config = dict(
    activation='swiglu',
    norm_place='pre',
    optimizer='muon_variant',
)
MLP neurons of a small language model. Each row is named by its layer, matrix (gate and up: input weights; down: output weights) and neuron, and shows model dimensions 0-191. Each number is 500 + 25 x the weight over its row's rms, rounded and kept within 0 to 999. Numbers have three digits each. A neuron's up and down rows have the sign that makes its largest values positive.
After each neuron's rows, "fires before" lists the tokens most often just after its 100 highest values on Wikipedia text that the model never trained on; "fires on" lists the tokens most often at its 100 highest values on Wikipedia text that the model never trained on.

L3.gate384:503494506507502471523458512524474509464500464486509515490487496484464503517519510510530492468489515494469492502496527455506490478522489512520486466477520508496494517505561508511515536500504500518519530514539513512494491414480526495485513473529447504467509542504516494535445524513540506509498498458556495471493473516507467544553433539490492505493418480469515494516537491502520521474498478467512493490479495512510470488556500458518468512521554484518542466471515562496494488475505518493511481506484499485532532483534492516501535489488554491509466492512504511508530502477492474494
L3.up384:500504511534453445490498490462520539453509519531506480459475471504435501488449524474492498493452484506505534495469538502459520463499495473487519487479481546509494526496531472484478513488493534505518505498534515508485533487487481517529446493483509514521530516473525510476518483506490502520526461479524475498502502469508467480514502473477521508482539511496499480501460535484547486472519506528498483498513488502508459473482512540510518455531511490446519504501480521486481516511494489510503471511550470497516480473508518431534514479467480480462499472552541467535468463525502472551
L3.down384:498521496503501509486443497490509485471497492482456488495484507513512451471532502500504481503518525474481472527487451516505482514523525518552547462493530525517502494502444504505499494478457510466462487539550505493468514527473521513491540487459532497479484514499477444454505492516480489512480489523502475471524517501456523483481527491480463505525516526546480497500453488493462495531491493495497485500487461507504463512472514470541531488515513547524476545534441497502515482517475456478542499488553519472523474534504451523510482472489462505454542505481499490518509509489510459532
fires before: " ", " |", " .", " |\n", " Q"
fires on: " |", "0", "3"

L5.gate623:503497506508493497500505469505501519509462533479460468485459496517527522555560546509467507497491472532497508498503474504481517523488453480530503487498521509512517512514471487535510492508538478531535528514494471501498454472499466488508501490536500532470467549525485481522497516533448498488460484474496483505531470513526493529499533535507450507520506479467499537476489517497482508504490501473475503495499500508505556529530492543457505505500509530512470474471477524502480491544586513501507507453505482502524469473480484451508521478482490524489495517498437578524499471483536473492
L5.up623:498488509510481502486475491477484525510510523462507540474494501481487516464470479461500513435498518503508483530530497520489490509506475523555474507513480460468512490484470488497482533505532482497491481506522539509515509517480540539521511502469465479548492496490569469492466511520508538464540480514530480465489470467498485478511457487518498489522477457477562492480515476558513482506491533481480511557460497489458473496530513436449554526546489521488493493495501492480502473485463534528493485477489490471491520487475501494477484544558488525510503520502486517469486502492462511499
L5.down623:466490500516496504444517498547462457527492536514498477529512509502537505481517496487499481526536485469523482494534574474486461512470498509531480537465490489419530527481497508455471472504466527491490532512523531501518494499492505517462520490494467510486509485531462522527503474505501465545497488510492541509490479504510547527497483479467491479490508514501503469523498523482499509500452483515511492498511511481540477452509503499533486507490495509493486522540529526509500505491497518520467481510499505490453489529508486509541543495490533518500495495488625513504530499465519544499
fires before: "==", "===", "=", "In"
fires on: "\n\n", ".\n\n", ")\n\n", " |\n\n", ":"

L6.gate458:535491499541513476536525534507505520543491510488523507529496517547499510483497468510530496498492511537496482528480501533502506532512508525492478526509504518514483510473540457541487497509489485514518520469480534544542477500473495493503541529518514532505497540538526443482499453479495464480475510492490501452482495487486533517454540498490507505524507498492521528531493538506496474514490524500495469523482534542594475512503504492506545509516473433490462529484548529469520504461489484551524479521502444482491505512510480520482503487509509520488528491484526484533473499495536506437
L6.up458:490537541481484506522500493481522486503475514476511482469483505526501527521526559546480470512493533470454490490518504453549500486485475511510458532494539525505525501530500531542504487494540524524527510504523529482521497485520513512546463504545526514519509465479500485498490478515524527548475476516511474499523473571518470513479505528520485506506491487490478495482502573489482543511467462499513477515491538481468475461472523537515466511485481495506524481503504469488483503520539472455514543537523498518527488476507459548508501456504489502465537479461478519485468509458491480502
L6.down458:456485484490531494476461450483512533504487495499543515477486509514467518555516515530544455491513510483506482470522517481546512514508456525482490476490518522478526487447544538503501472518512502493476511484493525519480526504499518552543509525505481509507477498475500482476502461484476488492483514476500498482510526478455460528486508501511510534490517494480504543491518519500512509539492471526486510502498505526505480423512499524515504522536545516454535492502570450510525527510540511518474500501452520551473492486514478506499420513507524525483500515529464517493489522533469493531
fires before: "2", "5", "1", "3", "9", "0"
fires on: "."

L3.gate323:483509515497510506514576521498493455504483481500543474490483489520509510484503474504502528522481432530502533511493501507495525492537499515477463534495459488517468508443468509482478473489496467501477533482473471509514456495468488476455516528503469573494463499441478470517495538520511480522492510542484489492495490498529477504540515470487514491524495484537490467525471476458456489485493490500482491484511503492499511489501535468522503465525493445500534456456499468488494494493503531526527481470526469485537494495489545481475487549491506487480520514491435523538487516491519455495
L3.up323:478500507514506492506570482518491447541459510552493497490493539472498533440514506507483496504489445517516528476544478523530516494487476523498485489478413485506498497495493486500477496537511519476478533497490476508492464519486511536501542519494500526515488468506514516515495531499504487485540512515482507446533443504527530481519489468524541511501508501534489498501457523490475524481491450512482492512504481499497512520546520476523508525481539491458522471461485491454514501494462522528482452473527479441463507485524498505463517508482502505522473479469491477475489493465492444496
L3.down323:486459518512515497520550507545502459499486535465518483463495566505490453539480519531507505488457489470489490522486523480524490503518506554502507545473488472476521482474510518516459518505471475481482499520503521520500517473506505509511510520514436547519477515552460481519521543497494459463498509475488502498501519524467497487498440522479538458512490481492529465510465495479499481528472505495501499484483466592540493470482520496502493467514517492451528508495503470541498485504526510479470479500515482458491492480489521495474467512540478498445485485494499511535480505505458508511
fires before: " "
fires on: ","

L3.gate462:471501476510508485472477484525492522533497510529527472478505488473484505508519481508465488497484486460477513481538491478464491498522505487501491526524486540541528531513484509502501532514490467493463514450501495501527457494500481529544521467497511470481477513537459463542494465543536511480468450536488484502527521521583474478473551507497501483466496503498477476491547494491495484518470507500471490475521513491506502494488539480470533499502520534545484511457494517506521506503506516491481508489509534468457447502474489512497513517540524499479519490510418575496531531503484495541
L3.up462:515469511546522506518457484473513556489532485525489496494526510474464464529460496520485507468488535518523460488507474515514500471484513461510537493491480475540483520542459516526529502548480504456541557481516507521489498504509479505509481499504502433474484548526535499563505483485485517500490486470547507483527515496529500497476514490512517502510495519507520496522424464512438519457515524497461507491498518552468499481522484482490479510488496502528479513472500523493492514496521532495468487471470457502534503475519523493454524466505445500483467504505499544506478480486482479489
L3.down462:534481523505474497513517460484516481491481516475481535446529500498476482521485537493541504495485531523450459525494475523496530495486506477461497464500482477510483501488467500511478503533508519466532455500515472511473525531500495495494481515522510504506458502510501500527494485459472488506496500492534488503525488476482505512489485500560515508546507494488514546516490504537485500474533504520534517520495529508494515522552493463470496529562495512527477511439499519486481457545492496490509503491523461478562536474473513517476488460511463477495502479533387467526486463503517501490
fires before: "==", "The", "===", "In"
fires on: ".\n\n", "\n\n", "\".\n\n", ".\"\n\n", ")\n\n"

L5.gate698:482504514486519536504497489528507470528497483470529469497457499477508479544470521526490507520532487514552473523521502465469543503477515502526514487526498463492524492476494485537481479486527523519498458474537485525474484503483496523519478458473499464502521514494512535538502510517465491527528520494471513504474502485496527466519504517438463502455486508495526512521524450516509540489512504523463494485470501540487480503530513507519542473499493503501520519512515537579435521494465516519509506494549462488504486522496454514475508489524528470444514470549528486471482460531451504512
L5.up698:499539489478470525532531540513462491475522538463463505487528515519532476504453521505527503521519460522485538523509496493494484476484528519500490489474520524506482564520500508525534448549522508476466485458478481475513497509486501489476517490567453531464512529488519500503494492520515470464453471507532492502504463493491576452487514506472525474476490484526489491501533487497508492463503503475519484549529494488505497493523532495493499478510488513496493501510517485491505485506515521516512448496478505509503481456522521515491469514455512500479517537485571536540531520527507536444
L5.down698:453523510547515522482486469494513536510495467485489511567522517479492471502495517500535442504471514488537510453476519481534481504506488511512504503510486491505503482515497532493516503493507494470492499551524534498492477503521506493532492497508469516504518496523455485447522531495489474498519497475519484475500506513484480496516459496490498536557504501503505495475513453498496511515464484539506515503519463473528475532498500476515481477534483460496500520473443487502486535537537538468479494532507509496536532486496569456494520522536513518503492534477395492508450495502507499565
fires before: ",", " |\n", "\n", " |"
fires on: "p", "v", "A", "Y", "m", " kg"

L3.gate186:499467496516457495500488485567479553522506524498509501507485492483464474551503532467505552471464511486517516495486486532521493507464500523476557484501493500507474494565476502513475493520496512547532467494523529471515519493440489546496530475506496508502516478495483562444487464499489493495485517534508554511492512517508514478496486456537499514526493459484483497465474516537525519486544524512503467475475475552502505490493468479511493513508506522551569551484496495517484481497492528473494509489493476492471507520548472503481528492514487491492508511515557480502522476518523483473
L3.up186:523498524534508523513463494545514496485508457490493442538571512464522517501536508478519547463502492495549482538476497498509543476516485502479478493552537510502453513531498546495481507499498488446533433506454498545542461501541526502499474509502471496486539489508482506469526470498486504529478518491507528490516504485493535457508539504478494471519477466525508526528484465513473500527545492526460502485462527532544523488469520473435486511504507489486498522490509525503453508507476517499471503488493508484510511511537491503527499509528516515505484503463498547492499526512496487525
L3.down186:517442502495496477508475482482505547492478533482511520484501560496448500501475496501537494464487460481513467508424494511519525494523502487535496522529537489518513471489479521531474491509464486506526485498516497438490516489503510536529516508525571526489483473473473462466527462460461475491496508540497507511537516531479490502509480507489493508506504450485492488536491494533453529569465531487491504459504471504503508485483466464520452469520496497496503469455502496510465496503493513521513494493487506447468527490530493540496483547495495473477537511502514486452491517515517486483
fires before: "==", "===", "In", " He", "He", "S"
fires on: ".\n\n", ".", "===\n"

L3.gate504:510506512470469489455522512526481464512477481459512477484484549498523512525503528495513521539490465528556502481502480483503496488508490543488532559482442452513466511446509513489495475502534493501489519486495469527457485476515508516481496519525472499514501539498453524533475520473487500473548482527486526490499512531515481493496461484494515505494523467506465502455510538505488511508489485502483484455512494475483515494497450526518518460501465489502506448522494513505539539534502476478515553419498493505480540537488503512482471505481491478486514535481505491473513450562475480499
L3.up504:471495481459466472489483537537522458535514508492552445457472540481498510487535486516522488490506452501544566506558467517518451511510477501502466522512467512507512493483501501464490471443488500514471503509442498493498494536473516522474491501506451506491521527525478489525458528530474528488533502499446487539516463521498517466532492481527536477511487495479480490515511513573469534504501498500474499488498493500511488492488530485501495525525513482487495469534501477524475502484491518480509510484487492526474469488469485475479514547495533536501531512465498516441527476502483479491
L3.down504:529478497531495508467550472529514470516519491516520484486519527494506477532543507499480538468453454553503541474497483473523531513493518535516520532445460450507518497518503523497481481476470490476479517507552520460491541520516479506472470487484510486469451530529493471486502532551506482474495500475497500432519512513521503480504460481502540494489519447492508436527509541495486523523485547477494468491520494492515500468488509540509488453494497497501508505505549467485524515477474524478473461481498461505517507525506494501478463480540486487489480528501484523520508486476465503535
fires before: " ", "os"
fires on: ",", "il"

L6.gate46:505483486514480494530501499516521503467484500491517471513454449507506465503498519499488498555487500505461519477506484549534488509436512482517504472559482487562514486487505530508500501528492504500485481548493506464544495485475494505493466503447472514469514521472451495525518456487471536540483470510474464513468491470500512507541469504552504517477516471490534526467527503496505470541496513489495515477455499502509490469504498497500505485479491505447506465507493522521501487521529536479493536558513524494463489519465521499521476482561546484528561467502494516533502490455485492489
L6.up46:503505522503520474516501488513509498477522476509493493476498517500514447512496492496511539570490502502474527496503557523502484502421498455532470477566481493483506501534496499508484482509486479488510501472512478518479499475536505512487565503510504448491503525517475519520434494505461500530478456486454477523503482487481529520508462542497542523514484471483535529502491461498514510462504493505504512509487471484536517487540479514509459479471513506475519472460497528467486506537523512497479488509546507470491488564451518460527516511495509496487484465532457517497505479527490456452
L6.down46:477487479480519458532547505516514447522469516505498513494506534522475470495503511535484525501509458483510501454494496525466507513497550509506521429444496441450493489497466518498523512480484494472500454519486465534526491515515484503473494492488502457535461499517486516505518549521479514475519484504522518504500516487486477494509497426467514471516456497490497522475457545478475515459545495475477502519502524480515476460491492477497517499540468491491476517503493484454450505520529482500504480457536499497503470502505545494444515473497477450510486527481486484503506493513537463515
fires before: "20", "19"
fires on: " ", "it", " St"

L3.gate254:490512511494450554502464515516471483482511520539501495481506506476431521527465491522496475521510503484517495482543481517466498484496486562483517539498535505492475501516479512531504501500509490440522489481479503525485466468469478486476491466496512453490509491492473475520500503491490459515500472512497492486465520477503539460522501497542505495504495512500521476500462443495527507540498545477520508521518501439492558465469480474530508518520522486513477557467510504539508524510489550519526411481510524495484464501491505486493519496527517474484522453516454490473521478527495518476
L3.up254:497519559529497542468500515473489500501527488521528497476534503461458514520501460496498506511488494487529498506514481535492479484481474517524516531463534495467463535482457475514471493532550472486512442442459510508521521458501485497495513485506498423500491524497485523498453538515501496527498513498490529506509480505483490469500507501529506501525491475484513512471533486502503497561530513460564499499509507490488525499495516476536517519533533443533484552482456508528526498533502500510540484499467530498473479488513521516519514492473560480482527501531512515491471512541542524466
L3.down254:480467507533482507524483509493491456496539523499513545516493521471508472528481489458483490483504491510523468513494554499455540479473458541506465501524508522508513495501438521480505511484532520490531522490556525549510530476508482474461480504514478461485524503527482514502493508532509462514527476512501503520499487486480492496499538495523494539463517487494510486476568479489513485524493496488522536488461489513521493516486530498456501501497501489525505510457461513469502467510490496451463491491486534505556505499511501533495503499473489482460494520436384501501486486505503489535
fires before: "===", "-", "==", "American", "In", "The"
fires on: " =\n\n", ".\n\n", "==\n\n", " ==\n\n", ")\n", " ===\n\n"

L3.gate272:536491486480475487452481536464500493463501521488519505495477512482484480483519472541529472464479473525533505499447462516481481506556455492439471457471523495503488518518464536492515452530489489514537480554474501513525557477496506488487504508506497528480507512476519499510551502487495498466490517513492512545553459507513505485506508510508538486490442506508532443509504482479503530458523504475471525505484495488472508500540504512530540527522499518474477512513549519545506484453456483515539521468489466496481499488558505482500543506534525496501480473509486482497490513500506484509
L3.up272:514483499488492505537503503485510484517442532485494466508525501509458494524507476508474461484517470511506512486490473515522494524470471481470487491436483497519511537484473515461525504509478492534539509503445504522525469492527482483462484530516506500511485500457554473457515504507520499475487484501544531517525465532510470524499528545524501489522472498506527443507448496548467518492483510511453535505492477500466504533508477493483522531481516466517483475522498476554543535534499466524521528474500463454477511486503545549497480507511506498461491511512505453502508462498539451496
L3.down272:453468514501487516554478531481521489525498526486512549474540478482501512459509489490441474483498438510511504508515462516503470516442466471469461446487451507532490538538508486448465470522512492453487519477474515522550474493509511504493504498490444512510502494512506512491488554492539481472489511534534517522527523509482536517510510537564508468523527495505485489504484532507520491505495504518504536537520489529481491509523539446511516546473514493526462496493489467533505533531512496491503518469470508510498517515515525510458492498475480511478537533509495474478515502509478499491
fires before: " ", " (", " of", ":"
fires on: " /", "″N", " ft", " ISBN", "aged"

L3.gate465:514534484497454520555461463511503507512521509517510485528502551492458509500509487506509476485508539499505486490527514527520490510534501476498496505484526486517510502546513504547551506506489490489497513496515497510500447526445512489531461478490502487480505558490505491522510486516497491505477475531496481533524495536518487459470514527506507532512515462516481527565474455530458523502505494455500518463484500541498502540522488442460515545534568507527516536428487494542485481501527508473457480487506520470478472469486457503484491494493520491502519501494486496482549518547495500506
L3.up465:483525501550484485510501487519460521511486571524517492509501539488465501564502515512499509436444511503468474516519515523537534469518522490484481487503495522514508491537502507496510489486505458452501506467533492498492472523482497478551487488515498505502480538491533537502537471524515495519468485504530497503505486501556504493492539493468497496523497492528492551548478465513481469482502515470483513484495508520499482473508513436475550529543560499559508496452513512506476500493504523466491488480480489469483477507520508530443515455486511508534503481496487525482509552470514517529
L3.down465:485488533504489493515536482493515553513482534471541476480523524514448496544488505494500504482507476502514515504522469536508512470516473486497499514506500476534490492496451496490515503514525478497505470467507471500516476475479510471514438496480526477509482525514484500505524466526499531484486478512489506496518484494528480465540518503477503504509499477468503510500500455522479493481480523442518502467467506521495484494535500480447482531560506487520491536416441483485494553489480533474484524461484500473523526499468509517479433511515488482497499498531398529510491500509471486474
fires before: "==", "In", "===", "The"
fires on: ".\n\n", "\n\n", " |\n\n", "."

L5.gate281:544474525487473490515487475485487493485479488491531576496495478461473479528510470499506510507528517514503483496504506470487559530464496471528495493493506544522553466466492510484497462482531480515491523503500502504507514505537473501480495497496501520540521440458552504486486460537497541501526538472484547464479494500493483518545490478522520499514491514512474507486518537539465474490462519474459463463491531508463471547518490454477486504505474527492532525527505506483510522512471469556489505455502483493516541462489469504517494477463477500449502528476478478474504492493463494521
L5.up281:469504519508514489495491489520491476502517494436489463485501544499524501481457487502503536538503554484513520513531520498526498521512486546494489479514481515456483501545539525513497528532462507476479462530482499527525541495510522490502490479490492454518525504489457478533510502522495507463544501513496495482519483532540495487528513554527494541521489469504513528514497550511494533526515495503521466520513493483507495481522551504442499506486535491526550527486476493543538492544512497539489448519527446528498440498488466489502467498539518536480502477485550516514529459495516484483
L5.down281:532500541500481512514453525532516458497538503494475544533489493536524514474473515501536511535490507509466537473506498484484514510484508550481505503503475507508531515490522477517519528448538488483531538479526487497508491501492495486488488501480524506519465489523533521467438560479508482456529508483493524540451459502510478556490472473485525555492542520494458539506474484523464497483502527486484498504464516482475497547529502460479530548541452470507492500494530487490492453474502507509484536515501508470513500509511549508463508473521522461516486484490497467513482472490467511488
fires before: " L", " W", " P", " G", " D", " C"
fires on: " |", ";", "ept"

L6.gate564:503491538487451522495473443495510501484482485555502498551538528518451493528471489535546478500455504496481481511499510511516535491465534534504515518477498542511491504485518456493493533501494480558525507527524496547505517467470492488458525489508480445542466511520478492529504496509517463501525498520512550505493498507501522500521512527537452508526464482531475532502525469524504481516474514490512501522480497478444500486526541470482512541508488529501504492553499492533496491509490499543519492561494453510538498509455496506481520449518466482480500495488511550497465502516490513474
L6.up564:546517521437481510532485487440455502437480480439494517523439538471478489519521512529521503486479501497519466514485531488487541508471491500498481487515485507558509534492515550492510466464534538514532490481529469505523537484519467508526477505493488462499468472512520534466493477522508510506466536492484510508539495507488511503473521507530534478509461529492488472518490467493504447492493487506534496464482510462479532526510518494479518514491505525507495445548518502493456505513460502480519496505491454503544529489499462494523513511522488521471516458501503535471496467495518529511
L6.down564:499510465461479529521483537526549505476489485470491493513504514502494469457486500496539513532497514508479523509509550448478519488493476474507475498505510522453473507526493492477531480511486529497517508518482448503487488516481534482458520488483498426490515528478532527523514514484484503466471530479524481513502512476493484541519542502522499507483456506507514506494499547502471502464502498490531482478426497484497540515533484488478503554488513522512475504530523491487482442479448504513494513446520474544531527480481503513482516445491493513481486527513497479490420473551509483486
fires before: "19", "20", "ons", "or", "ated"
fires on: "–", " ", "isc", "-", "ell"

L6.gate212:515545535530502498426457497518534466503484495510492514528474527495460533494493452555486511464510488505534491453513507519484541493513512485472467483505517417502479497486502514516457481499537512519495481496494509493501522541485484451505493467502486490513490499498482482543505469512464500494492483501488543523521508526534481510497505495525521491512504472516528510468485485546549512487536501473452498486472503566554486474485530514456516525506535509451490500504521468460519492461494529479509488473519469530518508477535484531504494485454516481508513510470525533522486509493453519486
L6.up212:528486504457476438509497461538507496518479548459492490508512557500535482519471507528528501508487486501507492450500542466467509478502511459475514490496503528462479468498466511474515487479535471496503502509500536509514531514512526511535514502532481525524472560463519472481486522473473507506499521504498517502512482515449508506498487489559495472514531493521515502522463515520491455471493496482467495472502502513522466529521487487486468501471518460484483481502504530519524509520518511547535522535490547551533477509483516473534462539531554490525509456554476501492530509534537517482
L6.down212:522508535518482479499490448519484466488498479475518549510457503526454491477472500511534500493482494508483479477539530460457557458520535494439435530491511520543452495488507469493495483501531501535527522493450505476480519530553476494497479484500514551484479498484553490513498494479471469467487472458519481531482506535516507512502509496521490493471514477497526484513483502528512467483514495543488493503495549529541467447481464478497490463501499485502532506484533533480480483487503553485526503494532487517509496450527499544528483482477496485503490502489455507505472518494506475525
fires before: "2", "7", "3", "1", "9", "5"
fires on: "."

L5.gate544:530501520486474505502542517508546527486521507516457548498472504473535525479480462489475463484484467483495496479535539532509491463526502528507492550494486508488558517488458554486470531530510529441500493489488520547517485537515487547479474431550467487493450452467492514524508499524515479503465489514506513501493474460509492501538498528542501496466463491492485525507505510503509543524520526479472514495481502505495494491541501503496491507497517498506539526505518437494503465499508529457512529511523468496513481526504531505484472502503509480527532494503541519490443540483501516470
L5.up544:467511546473504503498510567508491502449511489513505466470521480482472531495488452503479516496526512497522501463488542521487500497525464498509519499520505527498476538511524487469466501509488493490480487526533526484530524469514493552496505488492457473534537446515504500491499505501466490506469465506468526525524497497501515512481482507510480549551514421524476457535494482509503508476506516469484464493480474503483525506507494503460468525450490509469500492525510493463490481510477557484467519546493451521508459519508527500482526524504496464508500528524470471496441557481500450522
L5.down544:483457496524437445462455540512492488464495447449489537483472496456552480489472497468470480543466502496506544517542537491520534522455507497514535504486471512520518456522492464520532483511461512492506490477483544499547507485509522493499515520498503520520495476508510543488459493498499511488504503518453517533506490443492490493502480512496474496492509550469502466515523516501533529486505487510537457494485495495495505494540508473518523506499475473508481528463473515526500535486466463465501504516485475474481492510534495513475511500534482492521538476520435461530519494495511530487
fires before: " ", " not", " his"
fires on: " |", " After", " did", " were"

L3.gate552:505503521491529499461496504506505491501570492501551481513509487458484547496496532465522519554447516510485489475471502478507472446502525536522484498545509525495503512555483498477526490471511519493497505541492492447491514479532499505456507530482497516522499537485498517554508474517528512497485494530500511458503542502512500528525549493537518556512476521520449495518503510510480496514481485446500519547499448463497491496517493501486516494505485486514504496504512491454497556477484527505481459470497497465485507510525568543474455469512452503495519511516473510507528513521522512535
L3.up552:518482487490492486518555521494541517503508490449493485519496504493513468493490521470510513507497507507502485530500482492539511496505520500507491489507503495525490527444490508499523515475513541538479486506463524497534493486461535481555541497540503507524508517474520507507460511556466525535457462493494526482542508486472475486525517496499517541491485519478506479485514502510438482448506549514499506561489484483511524513455431522431486457521505502503533485526498527519491469457459544512490452493512498544509493429488487487515511506488515511489542506453492494515495480485530510514
L3.down552:487459496471524491513490496494515509520494487508499491512543486480492492487463506505518483470455514525471508465530477466522512536518472499554490510506524481528502547492485485509472453464451484516459478488493489476523511517473503505505525506532470527526522516494497515500504488506437489514493454503503512475533489491523516504489541502517536539454557476453494526464522507490443501478536498474523461510522492500511488489524493500464524471539437501506526491476498510518499520520546576521497452470512498510526473519487511511512439472490556508481480475534473497486492540509497463501
fires before: " |", ":", " –", " votes"
fires on: " medal", " place", " Total", "ight", "ump", "out"

L3.gate391:466476502455513493506563503496469524519489513502533524474523501502513478489539553494501503530511488484437475502438511455466499524508480507466515487463535527493492503492519483461509500488450502521496485489522481502528508490498526505496502488491499520449496519493470468549529488478575467447528476457514537511484498491509455525523507541506487484489511506509484496481454477487470503513534539507481505493513547484499509528472505493464521481472509463505452524492519509509456510474508531485513477506420489497505475529488532435522485512482517494475505505512531487474511517527532503508
L3.up391:497490521482523517505515516483462527519491521496517519477498463500531468486533534478506485538532481509443500481500521514487447539511487518497508485496519556476465480477529476499521546469428517478464503520504498570542503442484483519501474487520469513495519486448470480521471511523578518460499483492505521504501501518478451515488492473490491547536520522502490489514513484488477518518515516524488522522496502495491482482473522503514523527481472486512530493505497518484503535510466524454529461540460477540510540504504515503510486513499526495474531489500552473478540523518549496515
L3.down391:476526516487504527473559505482478540530486493535507502490502457492456468531504554501519475542511514523461473496488464488485431526520501491484483506525505503481498525513476501530481506483498510462508507551463514516511551500485508545497459502496487448497506507500442501514492498536514480480488496512529490560474475514481478505507475479497483522487509511553502526502435506503446496546512559509505491509529540553506468541503547479530478490509486490530474505501504494508480503522467492483489480523470514495488506489531489485472467537505481495524549507475528493515506490528526510441
fires before: " |", "ach", " votes", ":", "ed", " |\n"
fires on: " Mass", " Total", "ct", " votes"

L3.gate747:508554527523524527513445505534439514493480516523491514526468534544448519545508531527515496475519456494472524518519500498531511435510436497518457485498475482495447499511522490539479479519520501512482509480499486502512494478481452503510530467501501507482512523491518490552541493537492478492473493528524504518479516543552512457462493499499492491460458444505504499505478501459548485503487528476505525506492518525490546511551484487540490535504532530492532524496482509501496498522469500484497518481506466491520490478507483514474453426487503508522479500475489508500490485494507507509
L3.up747:486507496518497490529529463505503495499528504500482482501532523537492474549531493494522486500503529492509496512512502493538543497530476508500458460501494504462451536466479503507498536552496470476529506471533489537511482472505526522488531495508491522508544537490481520541488501519524512526503480519511513486507483560489486451479482473498472497532450508489479519455491531483492478523495518505531490527504565493482496528533547477490492470526493496514483523514527499529510522528490518447502497485490486428499494543447517510443490504547509511528482502556506463522443461517474518496
L3.down747:531512500466492517517466518507481550543487520490530485537496500524482495523478506480481473502496508535486500509505498525500495480487512520517506486514497471485507485519486454519500478483514529503478481470494470455512514531479498484526476471493504504504448523510484483498498487550483510509512506534524489515477506499519511519487509454462516489524448500436494543485513491535487478483521518488501529489479499479518502510529499499500509526481539506517481512432467479467488470501517523508479511485515538530513507494486485479501472488484499510483498471492334525528534527517498514442
fires before: "===", "==", "=", "-", "===="
fires on: "\n\n", " |\n\n", ")\n\n"

L3.gate702:508492490523453512483475538498527534490498507482513482497485485505504483422529512517491489495442494489532451481458523508510508542499497494522469470492529477502484445500532461471491516529482502499455480504545511518542517502490505503556491483487469544468511509500503503503443527543532516491528471497478508497481486518478497465527486500509515493479511476487472485498506529449493517540467498529525508446529464494520519508490494532575512498534484494488497557527456485517485514525482472523451488499500466510501533506523462493504452468481539471515507512536499473498504499466519505481
L3.up702:516474520520480510512539489478454521477521459514488493480489498476531522501509487530502489501500445493508434452529505513508494496486478492482481485483440501480494493525521506529523531529461483484482518501521489526500514469475504519472512452509493502518486483536533519496502563512489501517512531483518504535474499503542438473485484493499481500525520489470525500526536507492539545540545501467501474473485526452513492479495507462484504529486504488517523472451471505499534541467486486460529524566518465501541531483479506479515498558485485488466521457511458526509505462475493490519
L3.down702:497525471514501479451507535479509482535515511508528485521538511527518503506472435515503526516526559494502521563489528497523529465518508483469488509484512543490522513484463504472505504436527467479472444508487485504543507500500496480464498510464486513513484483487508523481517459545535486485482468493496521445474525526473522486506550484510512514513480535497479447487491511498535478515492512485470543513496511508471495492510482508467508507521497471440528513459512496531487543509513523549484434496517488511499500492490483500479507458516479539511525521547526542459498505480536482497
fires before: " ", "-", " W", " L", " |\n", "4"
fires on: " |", " ", "8"

L6.gate93:502473502458496487446530477554511537481525528551492507503523476508457478481490465523520510497511476510469534470507520521494466498520550478558489511485461507490470523512508493530515477479518490554450481529496521506485532501490506544485506487490540503506549485514521517516481429492501532510483489485509527494472511452499465528548498498518466487540489543522523531496477473509533534539496504477474516446505537481477467470498519507550481513509510547538514496481497491470512490485473485504521505520481539500509527520491511482522465481487506487524456529444489517525482517509498511483
L6.up93:509495507501466460458510498477487543491523484470518538464498464472466466516545497485509511514474517483516511484506466509504438520490498474530497499457507536501503486501488515503496508541493454542489520509491502439496497483507477529517488492517512520495440506491506500502493481403498548523513517467497527530534508483509483503503491530498512518545514494542506514498492457500529497519543506517458466508494473560499512511538510464539478490488519513484506484501532541517490511435515475506521514516478471528501520457484532477470540532502490510525539520485495491482491513464487542547
L6.down93:500488511516500518477516449490506533525485517492456477458506504480536507512525472503523545544498467496513532471477578495489506527534486515540510502510488488528423505480512517534491443498488482474495542478455542506532495494495514474501504465470506490503489482512525509532513527457468536489506467494505449519561537502483474510465506497524474475528464473492524475531491522532505482473506550483460492498479479475526498467462455517484460501531491486475478501514494449507499483516539501509468533515529475498509479472486521518483493499483481512479505499486465533467507497537473528498
fires before: " to", "ly", " for", " that"
fires on: "ing", "ed", "ected", "ced", " able"